{"num_hidden_layers": 25, "hidden_size": 320, "num_attention_heads": 2, "num_key_value_heads": 2, "head_dim": 64, "intermediate_size": 1280, "vocab_size": 4491, "hidden_act": "tanh_gelu", "norm": "layernorm", "norm_place": "pre", "norm_eps": 1e-05, "positions": "learned", "qk_norm": true, "attn_scale": 0.171, "bias": "all", "tie_word_embeddings": true, "parallel_block": false, "init": "normal", "init_std_qkv": 0.0231, "init_std_o": 0.00326, "init_std_up": 0.0231, "init_std_down": 0.00326, "optimizer": "muon_variant", "learning_rate": 0.0105, "lr_mult_o": 0.611, "lr_mult_down": 2.0, "beta1": 0.9, "lr_head": 0.00494, "warmup_steps": 43, "schedule": "wsd", "decay_fraction": 0.929, "decay_shape": "sqrt", "final_lr_fraction": 0.0, "batch_tokens": [32768, 65536, 98304], "max_seq_len": 1024, "doc_mask": true, "train_tokens": 372800000, "max_steps": 6034, "dataset": "wikipedia_en"}
MLP neurons of a small language model. Each row is named by its layer, matrix (up: input weights) and neuron, and shows model dimensions 32-159. Each number is 50 + 12 x the weight over its row's rms, rounded and kept within 0 to 99.
After each neuron's rows, "fires in" lists the words (lower case) most often at its 100 highest values on Wikipedia text that the model never trained on.

L5.up489:66 26 35 38 62 38 46 58 25 56 53 60 59 31 42 55 72 39 59 40 51 54 46 53 55 64 72 50 43 44 58 34 50 43 58 68 61 50 52 35 39 45 44 38 65 66 29 49 57 48 44 52 67 70 36 39 66 56 65 56 37 68 68 64 33 57 63 49 72 52 61 46 32 52 70 46 36 46 53 44 29 53 59 44 20 59 66 50 64 47 58 56 59 46 41 43 36 54 35 56 24 54 67 83 60 52 36 57 53 53 53 54 30 42 66 50 68 59 52 60 48 57 39 49 66 58 44 43
fires in: "police", "debt", "cost", "million", "funding", "billion"

L5.up184:52 53 42 31 63 57 43 58 35 75 33 46 46 55 46 50 64 50 45 41 54 37 45 54 33 43 44 53 52 66 29 46 57 48 60 59 33 56 55 66 54 59 74 38 58 55 37 76 40 79 63 46 36 78 37 43 54 59 66 33 56 52 47 62 49 61 51 60 40 54 53 59 76 64 60 55 60 30 77 25 78 40 41 36 58 55 69 54 51 53 34 28 38 43 36 69 46 61 56 55 49 44 51 41 35 53 67 63 28 42 62 39 50 33 69 55 50 41 55 31 54 83 64 63 46 41 46 48
fires in: "have", "elections", "offered", "electric", "additional", "needed"

L6.up534:55 37 47 33 37 33 28 58 48 53 47 34 47 43 16 28 81 69 40 53 44 46 48 28 49 57 44 45 63 72 37 53 61 37 61 54 51 35 53 46 63 43 57 54 33 43 43 20 48 55 57 49 54 42 60 33 43 37 27 30 53 47 51 67 47 65 69 52 54 54 67 54 48 27 59 91 48 53 73 37 45 47 59 45 66 39 58 63 41 65 45 39 44 51 44 65 49 46 52 29 45 57 25 44 46 40 48 66 56 47 57 46 42 39 64 47 60 63 60 29 59 55 51 48 50 31 48 32
fires in: "life", "career", "age", "live", "love", "played"

L6.up1151:67 63 57 55 46 47 43 42 58 29 46 50 41 52 55 70 57 12 43 63 52 62 49 39 51 54 47 48 50 70 41 34 58 31 51 47 49 74 35 45 78 63 46 60 47 44 65 53 27 58 44 32 50 52 38 41 50 65 40 35 37 53 64 58 46 46 40 53 59 47 41 39 43 53 63 26 68 31 18 64 51 52 61 27 49 57 45 67 63 62 36 38 62 39 30 27 65 49 25 66 47 60 47 39 38 54 46 56 43 52 52 46 37 65 49 53 49 43 69 39 52 57 52 61 50 68 42 75
fires in: "by", "for", "under", "there"

L5.up492:55 54 33 52 62 65 49 44 61 54 50 48 53 61 64 72 48 49 21 66 54 55 62 28 44 28 30 46 41 62 50 45 41 43 43 60 63 47 37 70 50 49 66 41 50 38 58 63 59 58 51 61 57 50 33 55 53 55 42 36 52 51 36 36 48 60 58 68 54 55 50 35 62 69 43 28 54 61 61 57 29 37 57 71 54 30 56 40 39 45 46 57 46 53 52 40 36 50 61 34 61 72 57 58 40 61 49 51 48 40 66 41 50 81 82 51 47 36 72 44 64 58 63 62 55 68 62 46
fires in: "united", "university", "world", "city"

L12.up1267:64 38 59 64 27 53 58 49 19 63 53 34 72 51 37 51 48 51 52 47 23 50 47 41 81 47 68 69 50 37 62 65 38 53 54 37 61 56 57 64 54 37 50 60 48 59 57 45 55 49 45 51 52 62 35 65 47 65 43 57 50 49 46 52 57 46 54 78 60 39 45 53 52 65 60 52 43 58 51 37 50 57 43 54 59 25 55 48 60 44 62 50 42 54 85 70 44 55 61 51 31 29 65 49 46 41 53 64 64 56 60 25 25 32 51 58 23 73 74 38 37 42 43 36 39 53 43 36
fires in: "there", "however", "this", "a"

L5.up593:57 20 49 26 47 54 11 52 46 40 53 52 36 65 44 60 47 62 46 28 52 47 32 50 65 47 49 35 38 56 37 42 39 22 60 36 42 58 48 54 51 45 48 54 59 54 33 64 56 62 55 36 44 49 58 42 55 67 71 29 36 57 62 64 36 18 64 38 51 64 46 47 60 47 50 35 53 47 55 40 59 54 26 63 74 43 30 57 49 54 51 56 62 53 66 28 46 53 38 35 76 52 56 66 50 49 48 63 55 38 65 48 67 41 50 48 44 50 37 58 55 61 52 42 62 59 37 53
fires in: "career", "age", "involved", "group", "atlas", "responsible"

L6.up20:50 60 41 34 56 45 66 49 41 79 41 45 55 29 59 62 35 69 58 60 58 25 53 46 49 32 34 31 56 49 56 47 62 58 53 58 43 56 47 45 48 67 50 47 47 41 64 44 59 32 44 53 36 49 32 45 55 49 25 38 59 59 45 37 47 63 37 43 59 60 43 45 48 57 36 57 71 56 69 51 28 55 63 47 42 43 38 41 68 74 43 44 46 42 42 34 55 60 62 34 46 46 41 75 48 63 61 80 42 49 73 48 40 45 42 59 64 49 60 60 59 45 72 61 54 44 43 64
fires in: "he", "served", "health", "heidrek", "well"

L17.up369:77 51 46 68 46 59 47 70 41 54 67 46 34 47 37 61 46 51 59 61 78 45 48 42 42 66 48 54 62 47 53 43 53 56 66 43 67 45 65 59 54 85 56 50 42 58 50 52 58 32 66 71 81 37 53 68 30 39 43 20 36 46 47 36 39 38 38 56 56 47 57 59 60 46 46 61 37 43 57 43 48 63 23 47 31 37 54 40 38 44 48 31 66 42 41 44 68 70 40 53 42 65 57 53 35 47 43 51 41 38 46 29 49 48 56 43 53 40 46 73 24 53 41 51 34 58 58 37
fires in: "of", "american", "ancient", "indian", "notable", "feminist"

L6.up372:41 39 58 29 56 67 62 61 48 44 65 69 53 67 46 52 43 65 45 44 37 52 55 61 44 36 29 59 55 52 62 61 57 70 44 32 41 45 52 43 45 26 55 66 35 57 63 45 52 61 48 46 33 31 44 40 62 63 41 50 58 47 45 37 25 65 53 39 29 63 72 43 57 50 55 38 47 57 54 51 60 60 30 46 50 64 53 52 66 67 74 52 52 48 51 51 45 64 22 40 59 36 51 50 56 48 54 39 64 56 50 32 34 52 68 41 45 41 34 71 54 45 63 57 35 48 32 50
fires in: "also", "led", "made", "had"

L6.up732:45 62 53 66 36 41 39 60 48 57 58 38 39 40 58 45 63 53 75 22 37 43 64 51 49 47 57 44 65 42 71 64 55 44 30 48 58 40 64 49 66 65 44 47 40 52 48 50 66 66 41 53 46 87 58 40 45 57 52 39 52 47 61 45 42 48 48 38 55 32 58 26 53 40 54 46 56 44 47 72 35 56 54 62 56 49 55 37 40 47 33 39 69 53 59 33 50 43 53 56 41 46 56 59 39 40 43 66 62 78 49 38 62 62 71 60 70 52 49 40 69 55 50 59 29 77 22 59
fires in: "games", "war", "game", "olympics", "battle", "olympic"